Weights of a small transformer language model.
Training: a variant of Muon for these matrices, 368M tokens.
MLP neurons of a small language model. Each row is named by its layer, matrix (up: input weights) and neuron, and shows model dimensions 0-127. Each number is 50 + 12 x the weight over its row's rms, rounded and kept within 0 to 99.
A block is one neuron, or neurons of one layer that tend to fire together. After each block is what it responds to, as a language model described it from the Wikipedia text at the highest values.

L3.up603:63 68 40 42 24 53 38 67 36 63 42 56 56 55 56 62 61 48 43 37 55 45 53 35 51 48 59 62 35 53 52 51 58 49 52 52 53 56 49 56 54 57 51 57 58 63 40 54 37 65 38 27 79 34 56 57 70 36 46 56 53 46 52 65 25 70 52 47 48 42 39 59 45 62 57 21 49 49 43 17 56 63 52 40 47 57 65 58 61 50 51 47 41 36 50 54 40 50 63 43 46 30 47 58 46 26 42 45 57 64 30 48 47 49 19 57 47 72 28 31 71 48 52 33 36 32 54 51
Responds to: Plural endings split off as separate word pieces on nouns, such as countri-es, match-es, prison-ers, loc-ations, mostly right before a comma, "and" or "of".

L5.up173:44 50 39 42 46 39 53 49 55 60 39 53 68 48 60 38 26 66 47 38 33 25 41 45 40 62 61 48 41 51 47 60 51 37 60 45 54 52 50 33 39 42 70 44 48 65 33 61 55 55 68 30 62 67 63 45 30 39 16 65 41 44 48 43 39 53 51 60 56 29 35 45 41 21 59 54 49 47 57 49 39 52 42 60 43 54 67 53 56 42 43 51 53 43 39 38 61 44 60 47 46 35 44 69 29 53 63 28 48 49 47 64 56 48 44 56 51 44 61 59 52 37 52 76 58 63 39 47
L5.up268:44 29 41 52 72 58 48 46 43 76 38 54 26 47 36 64 52 52 59 31 66 72 67 81 57 54 66 50 75 40 54 65 34 65 41 53 32 44 29 40 48 45 58 56 50 47 49 32 41 40 44 39 45 50 42 51 73 74 38 33 26 69 66 67 63 45 51 58 53 65 50 50 57 36 44 39 31 34 70 73 42 49 47 50 56 42 56 33 61 27 58 61 45 59 54 32 53 46 53 59 59 47 62 49 40 48 65 72 30 48 70 44 59 44 32 49 55 53 40 61 62 58 55 37 39 71 44 52
L5.up372:35 82 41 57 52 34 27 74 28 48 42 46 42 38 59 31 56 48 41 33 35 50 55 65 46 48 56 49 68 55 64 62 58 53 46 59 32 52 45 38 45 46 61 39 52 53 66 49 46 41 52 22 59 52 48 57 39 77 50 55 44 66 40 40 74 58 39 64 45 50 56 47 40 60 55 62 43 28 55 62 55 54 48 76 44 44 61 59 67 59 48 41 38 52 62 42 64 53 76 76 46 54 62 48 56 47 75 28 69 48 35 34 30 37 78 36 38 47 45 58 31 48 32 46 48 41 76 56
L5.up425:33 75 34 59 53 38 33 71 48 54 57 59 38 54 26 53 49 68 52 48 62 63 24 59 58 45 59 44 29 53 58 33 48 46 58 43 63 40 46 68 57 31 54 46 42 53 63 48 37 34 59 47 67 39 67 43 35 43 58 55 47 49 53 58 52 54 47 60 47 39 51 62 46 60 58 61 54 40 65 50 38 61 27 47 80 53 55 45 63 55 64 49 35 54 61 46 36 39 50 33 40 66 44 55 52 47 49 57 56 69 36 37 58 33 49 56 80 62 45 50 71 62 44 58 54 35 67 61
L5.up436:55 42 47 49 31 47 32 61 70 40 49 48 40 33 50 44 59 52 38 41 20 61 51 51 43 42 62 33 46 32 46 44 31 28 53 39 44 37 45 44 37 66 77 34 70 38 57 55 59 59 71 52 44 58 61 47 42 44 59 43 59 57 47 52 47 41 34 48 45 65 25 56 53 45 45 43 56 32 48 45 48 59 59 62 48 59 35 37 45 45 42 58 42 62 40 40 50 39 59 48 37 63 58 59 55 62 59 52 55 36 61 53 68 42 42 54 59 68 73 56 67 55 40 51 48 65 44 62
L5.up511:48 64 43 63 48 53 62 30 51 51 33 44 57 41 52 74 47 39 56 51 46 61 51 54 55 57 61 58 52 65 74 50 33 48 54 63 47 52 55 54 64 61 51 54 41 48 28 64 38 39 33 75 26 37 56 56 60 38 39 52 55 64 80 66 48 45 47 56 42 51 46 40 21 55 27 56 36 36 48 35 59 48 48 41 53 40 47 54 53 57 48 52 39 60 57 39 43 68 65 50 46 65 33 48 31 61 34 54 77 43 44 54 71 43 30 46 51 60 52 55 60 53 59 45 39 42 59 69
L5.up569:55 20 38 55 46 42 37 69 41 69 37 35 54 48 54 44 74 66 44 43 34 48 31 57 44 50 52 86 47 28 46 51 43 50 41 55 49 62 47 47 62 52 73 58 43 51 39 51 37 54 55 36 42 67 56 26 59 20 35 60 36 32 56 29 82 43 44 57 44 56 52 45 39 36 32 57 57 70 50 59 52 68 48 58 67 49 48 37 44 40 68 50 48 50 68 48 63 30 35 34 58 54 36 58 12 66 44 48 52 38 61 28 39 42 57 57 58 38 54 46 69 33 45 49 47 72 45 47
L5.up587:58 49 80 74 58 43 56 67 58 54 58 53 40 53 14 49 33 51 48 60 32 37 58 60 57 54 59 61 47 39 52 62 50 50 59 39 49 61 38 49 57 37 43 36 42 35 34 65 44 32 63 44 50 35 50 59 73 64 36 46 52 47 47 54 39 30 70 44 33 42 53 54 32 58 27 31 47 57 62 53 44 56 65 48 53 43 56 41 55 48 65 71 25 65 45 41 59 30 46 51 45 64 38 36 46 61 47 79 54 45 44 57 42 41 45 38 56 45 54 56 45 59 77 58 55 83 59 46
L5.up595:59 48 35 45 55 35 69 48 47 46 64 66 51 61 47 53 38 38 48 76 51 61 33 46 43 55 59 46 44 33 45 57 40 49 40 72 38 38 45 44 42 67 63 33 38 55 62 45 40 34 44 57 52 46 52 34 64 67 42 52 54 44 84 48 54 38 47 58 50 55 40 60 53 50 55 51 18 35 47 59 21 41 58 38 48 52 45 28 71 61 47 51 72 61 55 37 42 50 39 73 46 66 40 65 52 53 58 32 39 22 52 43 28 30 60 52 42 68 19 49 67 48 38 63 55 58 61 78
L5.up619:50 54 40 53 45 47 48 20 41 49 65 42 26 57 41 44 63 48 51 67 63 52 39 53 30 63 49 56 52 35 41 38 55 35 39 45 33 60 53 42 36 61 61 44 59 53 44 40 68 45 40 56 52 49 34 39 38 63 48 48 39 59 49 34 45 45 51 59 47 46 60 49 33 46 58 49 48 32 72 62 43 48 47 48 53 51 42 43 48 45 62 49 69 54 48 43 67 49 65 48 47 49 59 60 45 60 57 46 35 49 50 44 27 42 43 56 43 78 42 32 49 42 43 53 63 51 72 28
L5.up653:49 60 55 50 34 36 32 42 44 56 58 60 49 51 46 48 66 54 68 44 44 45 60 39 33 52 37 47 45 76 57 71 35 45 59 33 54 61 58 39 57 70 41 41 68 49 62 66 70 43 53 42 37 49 56 53 36 40 41 54 56 34 59 57 53 50 64 41 57 48 45 48 43 64 41 50 68 34 68 34 50 52 52 47 21 68 50 40 46 71 60 57 43 55 39 61 74 57 51 49 62 58 56 58 38 63 56 70 59 47 28 45 47 63 45 32 36 60 65 71 37 38 46 37 37 72 59 52
L5.up761:52 48 43 62 31 40 70 36 45 46 56 53 60 45 25 47 57 49 61 49 65 72 38 41 40 47 48 30 36 45 47 54 22 50 64 51 53 44 46 44 55 63 48 38 28 46 37 56 44 44 35 36 65 50 81 46 45 58 47 50 45 53 76 58 60 65 40 60 54 77 35 32 40 70 50 61 63 35 61 51 60 77 51 25 45 65 45 38 50 53 55 41 43 46 44 40 47 57 56 52 41 37 54 39 32 52 51 56 58 58 47 58 45 45 47 27 35 25 68 51 73 38 48 38 57 66 56 70
L5.up803:50 51 57 46 42 38 34 43 61 40 61 24 73 54 26 64 63 46 35 68 47 44 64 48 40 39 49 39 47 34 56 26 38 57 36 51 52 71 51 54 45 60 41 46 52 41 46 23 64 54 55 40 47 45 44 34 51 57 59 40 60 40 39 32 61 60 68 59 32 42 46 39 29 42 51 57 52 51 47 50 39 60 47 44 64 80 56 65 61 60 49 53 37 54 69 50 44 75 64 49 53 67 42 50 61 38 53 49 60 58 71 61 64 45 30 56 64 24 58 52 52 33 58 36 74 48 67 47
L5.up883:51 30 32 30 49 47 39 60 37 50 45 53 63 22 21 36 61 49 54 66 50 27 48 31 56 45 62 41 54 49 29 47 42 41 38 61 51 54 69 39 45 50 37 66 36 36 57 43 49 61 38 48 67 64 66 54 40 51 38 42 55 47 45 50 55 48 50 42 44 50 31 52 52 66 39 63 44 61 55 46 44 55 54 66 63 65 57 47 72 55 35 63 48 56 59 56 67 37 67 25 60 53 51 39 43 24 57 40 48 49 63 54 42 57 62 41 42 32 50 63 70 36 61 64 54 58 41 34
L5.up922:47 39 22 35 53 33 31 59 37 44 32 44 79 54 45 42 47 43 72 55 32 50 44 57 60 56 49 40 51 30 50 68 33 39 47 54 49 55 41 25 44 55 58 37 60 47 44 47 72 56 49 67 51 54 39 39 54 40 38 49 55 37 73 28 52 48 32 57 51 45 47 42 57 46 45 27 49 38 83 54 31 51 59 52 71 53 67 55 59 41 45 28 39 58 46 39 52 56 56 49 64 53 45 46 34 42 52 45 35 44 58 37 54 40 40 57 56 38 44 55 73 40 54 60 51 53 57 55
L5.up923:35 69 48 54 60 49 40 59 31 59 62 65 38 41 56 64 81 54 66 55 54 39 32 35 45 64 46 55 63 64 55 38 56 50 42 62 49 39 48 54 52 43 56 49 62 45 66 45 73 42 50 59 33 33 44 21 38 50 53 49 44 50 65 31 50 52 37 67 53 75 45 54 63 30 47 34 32 49 28 56 34 42 70 31 39 59 56 22 64 60 49 51 48 74 55 55 49 37 33 75 60 56 55 58 58 30 56 27 53 30 50 48 42 49 55 36 48 45 55 51 47 49 42 48 49 51 45 55
Responds to: Subject pronouns he, He or She opening a clause in biographies (as he knew), and the word-initial piece de- in demanding, devastated, denotes.

L6.up287:57 62 52 63 61 49 56 53 36 49 37 37 37 44 28 34 57 45 45 62 51 44 67 48 48 56 31 56 63 39 42 61 50 36 57 34 55 38 38 61 33 53 65 49 70 51 54 43 42 47 68 64 55 47 41 41 61 45 46 57 48 42 56 58 60 59 39 46 50 33 52 51 50 48 52 33 58 37 46 35 54 41 47 30 39 76 70 47 56 48 42 42 62 45 50 72 42 32 55 41 53 48 52 25 39 32 58 43 64 76 48 45 69 48 46 49 26 36 62 47 55 59 61 52 53 53 44 41
L6.up734:60 70 64 60 39 25 75 67 53 47 49 23 32 24 25 53 51 51 48 51 73 41 44 52 66 50 45 41 68 41 44 53 44 41 38 43 62 39 44 52 50 44 70 67 43 80 55 63 46 44 68 39 64 48 40 48 55 35 41 57 42 50 66 52 44 52 53 49 56 57 38 28 36 55 66 45 62 41 54 46 42 54 56 68 35 56 53 50 55 04 62 51 41 60 39 64 37 70 69 58 53 33 34 42 53 60 42 53 62 54 57 25 60 49 54 53 38 58 48 72 68 64 61 59 51 38 51 67
L6.up898:83 57 47 70 62 53 55 51 38 52 55 43 53 50 45 55 55 41 40 19 42 48 45 53 51 36 50 41 53 43 40 43 30 27 54 40 49 49 44 64 38 56 38 46 39 56 52 44 39 50 55 41 47 72 24 67 55 35 30 50 51 56 57 45 49 44 56 63 45 71 46 39 55 64 54 71 48 53 34 48 55 47 57 44 43 61 51 44 54 40 55 50 57 53 35 52 47 43 61 44 59 53 51 49 51 57 52 28 67 59 53 28 36 76 37 31 29 38 76 34 59 59 45 52 34 39 62 31
L6.up975:65 55 49 62 62 44 39 54 43 44 47 35 36 41 46 57 50 33 48 09 47 72 33 52 52 54 55 43 42 42 65 59 44 42 50 24 67 54 56 45 79 65 35 55 25 51 46 55 56 62 41 47 57 48 50 48 41 18 52 52 47 51 46 51 48 36 55 70 57 40 50 40 50 61 47 50 61 49 49 49 51 44 49 35 56 63 49 56 51 56 40 55 40 56 64 72 29 52 60 37 51 32 53 25 40 38 63 45 65 56 56 52 56 55 63 34 45 55 35 35 67 71 65 00 59 31 55 67
Responds to: Inflectional word endings, mostly past-participle -ed/-en in passives (was construct-ed, wri-tten, held) and plural -s/-es/-ers/-ies.

L5.up43:70 56 49 55 18 46 50 61 42 26 44 46 74 29 53 59 46 48 47 26 50 51 42 41 34 31 66 42 50 51 59 45 64 15 44 60 37 55 64 75 36 55 46 32 36 46 33 47 33 65 46 60 56 30 74 51 53 36 51 40 47 26 63 57 77 60 57 66 23 19 38 56 55 53 38 43 39 54 56 49 33 56 43 52 37 42 78 33 44 39 59 74 48 61 55 35 43 62 65 45 52 61 60 42 71 47 70 49 45 64 37 43 67 41 73 53 60 41 45 59 65 38 56 46 38 49 48 69
L5.up164:52 45 53 31 26 41 67 19 51 50 72 49 40 81 53 39 66 55 43 47 57 54 55 48 53 52 25 76 57 64 61 52 62 33 56 44 60 45 57 50 57 23 58 37 39 50 56 46 59 50 35 53 48 38 41 36 49 63 47 50 55 41 54 54 64 37 48 64 64 71 48 74 49 37 22 36 60 45 37 47 63 42 60 40 40 38 55 49 39 73 56 44 55 39 54 21 51 43 54 35 41 73 49 60 52 19 53 40 35 49 65 69 51 57 66 63 45 45 64 33 54 57 37 53 57 56 66 42
L5.up171:37 68 56 61 60 55 38 40 62 52 54 51 34 47 23 55 62 63 39 41 32 51 40 44 78 43 48 33 46 68 38 43 44 52 47 42 50 57 39 47 53 34 63 49 73 64 51 45 34 64 31 57 37 51 40 82 57 51 49 34 50 47 49 53 61 52 32 41 37 62 55 46 55 51 43 28 62 44 55 39 61 41 45 74 45 51 54 30 53 63 66 58 45 60 62 54 44 56 40 47 61 44 50 31 48 38 44 43 46 69 54 38 47 62 42 44 43 47 39 46 63 54 51 35 46 58 29 63
L5.up258:59 43 53 43 24 47 25 55 61 49 49 43 39 44 37 22 52 60 48 49 69 16 67 53 59 41 59 51 49 66 46 52 58 53 57 51 56 50 41 49 39 60 46 44 73 61 52 67 39 45 36 46 47 44 81 33 31 46 37 54 51 71 59 42 88 44 52 48 49 63 36 46 51 46 44 45 52 70 55 38 17 63 50 71 61 29 46 74 47 49 52 38 50 45 64 37 43 45 56 55 47 41 39 66 41 35 36 36 54 67 49 46 30 47 44 66 55 22 50 51 37 53 50 55 38 58 63 51
L5.up424:48 43 54 41 21 57 68 67 44 46 44 52 54 42 25 47 37 62 56 46 46 56 46 42 50 46 58 42 78 50 57 61 65 43 43 56 42 64 51 38 18 49 40 38 51 54 58 69 39 55 63 58 65 43 44 45 54 59 60 58 48 54 40 52 47 50 38 41 56 53 50 66 50 42 24 43 50 43 44 21 60 55 64 37 30 43 36 44 51 53 67 57 54 65 51 60 45 28 56 50 56 37 63 66 52 47 56 50 42 50 86 53 46 30 54 41 52 56 56 45 47 47 41 65 39 49 43 60
L5.up523:68 45 30 37 41 26 60 45 65 44 61 45 38 62 67 32 51 38 49 27 55 54 45 75 66 50 51 53 54 56 57 33 47 25 33 65 57 49 65 68 60 57 49 46 67 56 47 56 66 67 46 41 60 26 37 59 31 45 29 40 56 57 62 44 35 52 32 67 53 48 47 46 54 55 41 47 45 39 38 41 48 47 46 44 51 37 46 63 41 23 54 53 47 38 61 45 25 43 66 64 37 30 51 64 57 36 57 71 63 65 50 42 49 67 56 69 34 47 50 44 75 42 43 42 65 42 57 38
L5.up584:49 63 59 42 64 46 59 47 56 46 60 34 63 43 45 50 54 47 68 35 59 52 65 53 37 45 55 41 45 66 25 50 53 70 61 61 54 28 40 60 38 50 68 26 44 50 43 41 34 35 39 30 50 61 75 46 63 51 34 65 40 36 55 44 61 47 60 66 35 50 48 50 56 57 45 58 60 46 49 52 31 51 39 64 32 55 67 42 59 40 28 44 72 56 47 72 38 47 47 46 43 47 37 56 41 54 65 37 33 57 66 39 34 63 45 49 40 81 52 42 38 59 50 48 30 58 61 46
L5.up607:76 48 74 66 33 61 53 62 59 66 65 51 33 55 39 53 57 38 44 57 56 50 58 50 58 50 35 53 66 35 61 42 51 48 38 45 62 60 69 37 33 63 54 38 37 70 68 49 39 31 47 54 61 73 20 39 37 77 51 52 40 27 51 57 62 69 47 45 43 27 45 40 51 67 54 51 42 57 48 39 35 48 45 29 37 45 47 51 66 52 43 62 70 72 55 55 52 58 61 64 50 32 48 34 53 35 67 64 45 53 75 51 53 52 66 61 39 71 31 46 76 55 47 46 44 67 45 35
L5.up715:52 55 57 25 32 48 53 49 50 70 39 40 41 45 50 35 49 44 49 44 77 36 59 28 80 62 36 34 52 67 33 43 47 62 47 76 64 53 56 59 48 85 52 48 44 46 38 42 41 24 44 62 56 36 47 43 26 36 35 55 49 36 58 59 46 65 23 56 52 50 52 51 35 43 58 37 73 67 54 29 45 50 60 28 25 45 54 38 69 50 38 34 58 48 33 49 43 70 41 43 50 42 44 41 49 54 51 69 48 41 40 74 42 62 54 38 74 40 40 43 58 67 34 57 69 58 50 37
L5.up765:77 30 53 45 32 39 52 36 70 33 64 42 24 23 66 48 40 43 54 57 48 40 31 51 49 55 45 52 39 66 84 65 43 48 47 60 65 58 38 66 49 55 54 37 53 53 56 32 42 45 51 74 51 56 49 48 53 60 56 45 45 49 49 67 38 57 57 55 45 34 53 52 29 34 55 57 33 72 24 44 54 63 54 50 47 61 27 45 69 51 47 65 55 79 41 47 52 37 62 53 54 57 52 62 43 44 30 56 49 41 59 54 30 39 64 49 52 26 37 18 43 55 52 29 61 65 55 58
L5.up800:57 55 59 57 40 40 65 45 49 35 50 47 43 31 46 55 57 59 42 50 69 42 56 57 31 51 72 42 63 55 55 41 51 41 69 65 64 31 56 45 39 63 57 33 30 68 60 62 56 49 41 58 45 60 47 41 52 62 28 43 46 23 81 50 38 54 31 33 28 20 50 40 56 54 56 59 59 76 60 42 45 67 66 43 64 70 44 58 52 48 37 61 51 55 59 41 64 48 57 50 64 58 59 27 44 32 59 52 54 47 40 42 42 61 53 46 63 41 43 37 39 61 58 67 31 48 57 47
L5.up856:71 66 34 54 25 46 56 61 58 48 44 62 45 39 37 62 53 51 52 34 22 64 54 57 45 37 58 61 39 61 56 45 47 41 48 31 45 44 53 53 66 59 46 36 46 48 38 59 45 77 37 17 56 43 59 59 71 34 35 40 57 71 64 69 26 34 56 66 48 38 36 41 28 36 48 42 45 36 54 47 64 48 60 50 18 55 57 51 60 54 53 49 55 62 56 39 52 69 61 76 62 38 45 44 35 38 63 60 69 75 53 53 39 26 47 55 45 55 54 23 63 52 35 58 41 58 67 59
L5.up930:57 53 54 53 28 46 41 32 74 48 47 63 48 62 40 29 45 61 49 39 47 54 50 58 69 41 46 42 45 45 77 59 61 86 60 60 50 64 36 63 50 59 43 41 64 69 35 59 65 56 52 55 75 41 59 38 34 65 41 34 60 39 59 54 17 57 46 53 53 36 30 76 62 23 47 60 31 57 56 34 57 38 53 50 60 40 54 44 65 45 48 67 51 53 34 35 51 59 53 51 33 57 36 39 50 57 55 48 45 53 45 45 41 49 62 17 46 60 53 57 56 47 55 57 45 61 74 52
L5.up947:67 38 81 61 24 18 66 44 58 58 69 65 25 63 54 49 45 41 59 42 48 58 42 60 61 70 86 48 55 36 35 55 42 57 51 46 52 35 30 40 56 56 54 49 55 72 65 54 27 63 38 26 79 32 46 67 59 32 38 54 55 58 54 58 57 38 51 40 53 38 64 62 51 59 42 63 43 46 40 50 42 62 39 41 58 50 58 60 50 46 46 44 47 68 62 47 26 46 59 51 29 64 52 57 48 36 68 43 59 40 54 51 60 54 53 26 64 38 48 36 36 63 43 41 58 47 44 54
L5.up961:55 57 63 54 41 45 59 32 74 41 58 47 33 41 36 55 62 39 56 52 52 53 55 36 62 43 64 50 51 51 53 58 61 47 38 52 58 54 54 45 51 35 58 58 65 44 33 69 54 51 45 57 42 44 34 50 58 43 49 52 58 42 57 60 52 52 54 43 53 32 48 56 41 49 69 37 38 54 41 54 58 76 29 40 74 48 48 67 61 60 53 76 44 70 53 33 38 73 36 65 37 39 47 51 56 28 70 55 54 50 61 60 57 44 74 46 42 32 35 52 52 49 35 60 44 52 48 51
L5.up977:62 46 59 41 33 54 52 45 61 50 51 39 75 24 43 61 56 49 41 59 50 16 51 59 51 61 42 51 48 48 53 43 52 42 48 52 49 42 55 42 45 46 58 58 54 54 35 33 60 58 79 22 20 48 60 54 59 40 60 65 50 65 54 67 43 60 56 56 36 45 30 54 36 54 46 47 52 48 48 37 57 38 57 47 82 45 38 41 55 52 48 52 40 50 65 43 48 51 55 48 56 56 61 48 58 51 78 62 46 28 35 35 66 27 63 41 54 64 52 41 32 44 55 49 42 50 48 63
Responds to: Fires on the split-off plural "s" after a noun stem, as in position-s, parent-s, window-s, student-s; weakly on other plural pieces (-ers, -men, people).

L6.up175:74 62 42 55 38 50 44 50 38 52 43 66 50 54 36 63 33 41 39 59 48 60 43 66 55 63 52 51 44 42 35 46 43 50 63 55 54 38 41 29 41 47 63 28 60 58 83 36 48 46 63 59 80 38 50 69 56 65 48 58 83 47 67 70 72 28 45 49 42 44 43 34 29 49 74 41 29 59 38 56 54 53 40 47 66 64 40 46 49 56 55 34 59 42 45 45 59 55 60 64 65 49 50 57 30 40 49 54 57 33 58 40 48 56 34 46 52 35 46 41 58 52 44 59 55 59 43 38
L6.up385:33 62 44 58 49 43 50 44 49 48 62 63 58 45 46 62 57 51 50 47 42 44 54 44 56 37 55 37 69 45 64 54 34 44 42 59 28 52 74 67 38 55 70 41 80 63 50 40 36 50 54 42 39 60 59 39 50 53 72 60 42 61 42 47 46 55 49 62 51 41 48 40 50 59 72 53 50 38 27 49 55 46 45 52 64 59 65 31 46 31 44 49 67 57 50 64 57 47 37 76 55 65 38 71 37 42 67 40 54 34 52 43 43 67 20 42 54 53 56 46 34 47 53 44 60 47 27 55
L6.up536:64 49 44 35 49 37 50 38 68 70 62 55 48 71 51 42 42 72 39 57 61 58 50 68 55 64 45 52 56 34 44 63 70 70 55 54 35 37 74 22 47 66 46 51 54 45 55 49 34 46 63 32 25 37 57 45 47 54 64 69 57 34 64 54 46 44 52 36 22 62 54 26 58 62 62 53 19 64 42 44 52 36 49 48 62 59 46 48 58 64 35 66 51 78 39 47 51 52 43 49 50 38 46 43 37 41 75 21 55 63 48 45 48 35 37 58 49 49 66 54 66 59 36 70 45 41 46 59
L6.up786:63 52 57 69 54 44 59 64 38 54 34 53 49 36 24 59 48 54 52 47 42 61 39 48 59 68 29 36 35 49 56 51 48 72 48 31 52 61 57 38 41 41 51 68 48 53 48 53 41 47 57 34 70 52 41 54 41 61 44 68 65 56 80 45 53 39 57 85 56 76 51 58 49 30 52 47 49 36 35 38 59 56 51 51 37 56 36 57 62 61 52 65 31 57 40 38 35 46 59 52 49 52 59 56 61 58 53 47 18 47 54 53 70 58 35 23 31 42 45 62 31 37 53 49 39 58 67 77
Responds to: Subject pronouns he, she and relative who opening a new clause after a comma, which, as or and, mostly in biographies ("a position he held", "Meitner, who had").

L3.up127:47 35 27 65 62 32 49 57 46 76 67 67 18 66 39 43 39 36 60 20 47 44 69 65 45 57 49 62 68 38 44 66 18 33 40 33 54 55 51 31 57 48 49 49 70 66 46 34 74 46 34 58 57 57 45 50 60 46 46 42 58 43 60 56 39 55 72 60 61 57 48 36 59 34 44 41 44 55 50 55 35 64 50 54 32 61 49 39 48 51 48 56 51 82 51 58 61 49 60 72 56 47 34 42 48 33 48 43 45 63 60 55 66 50 59 38 49 60 51 38 50 73 63 41 41 44 48 51
Responds to: Third-person subject pronouns he, it, she, who opening a clause, usually before was/is, plus word-initial pieces like He-ight, he-moglobin, The-y.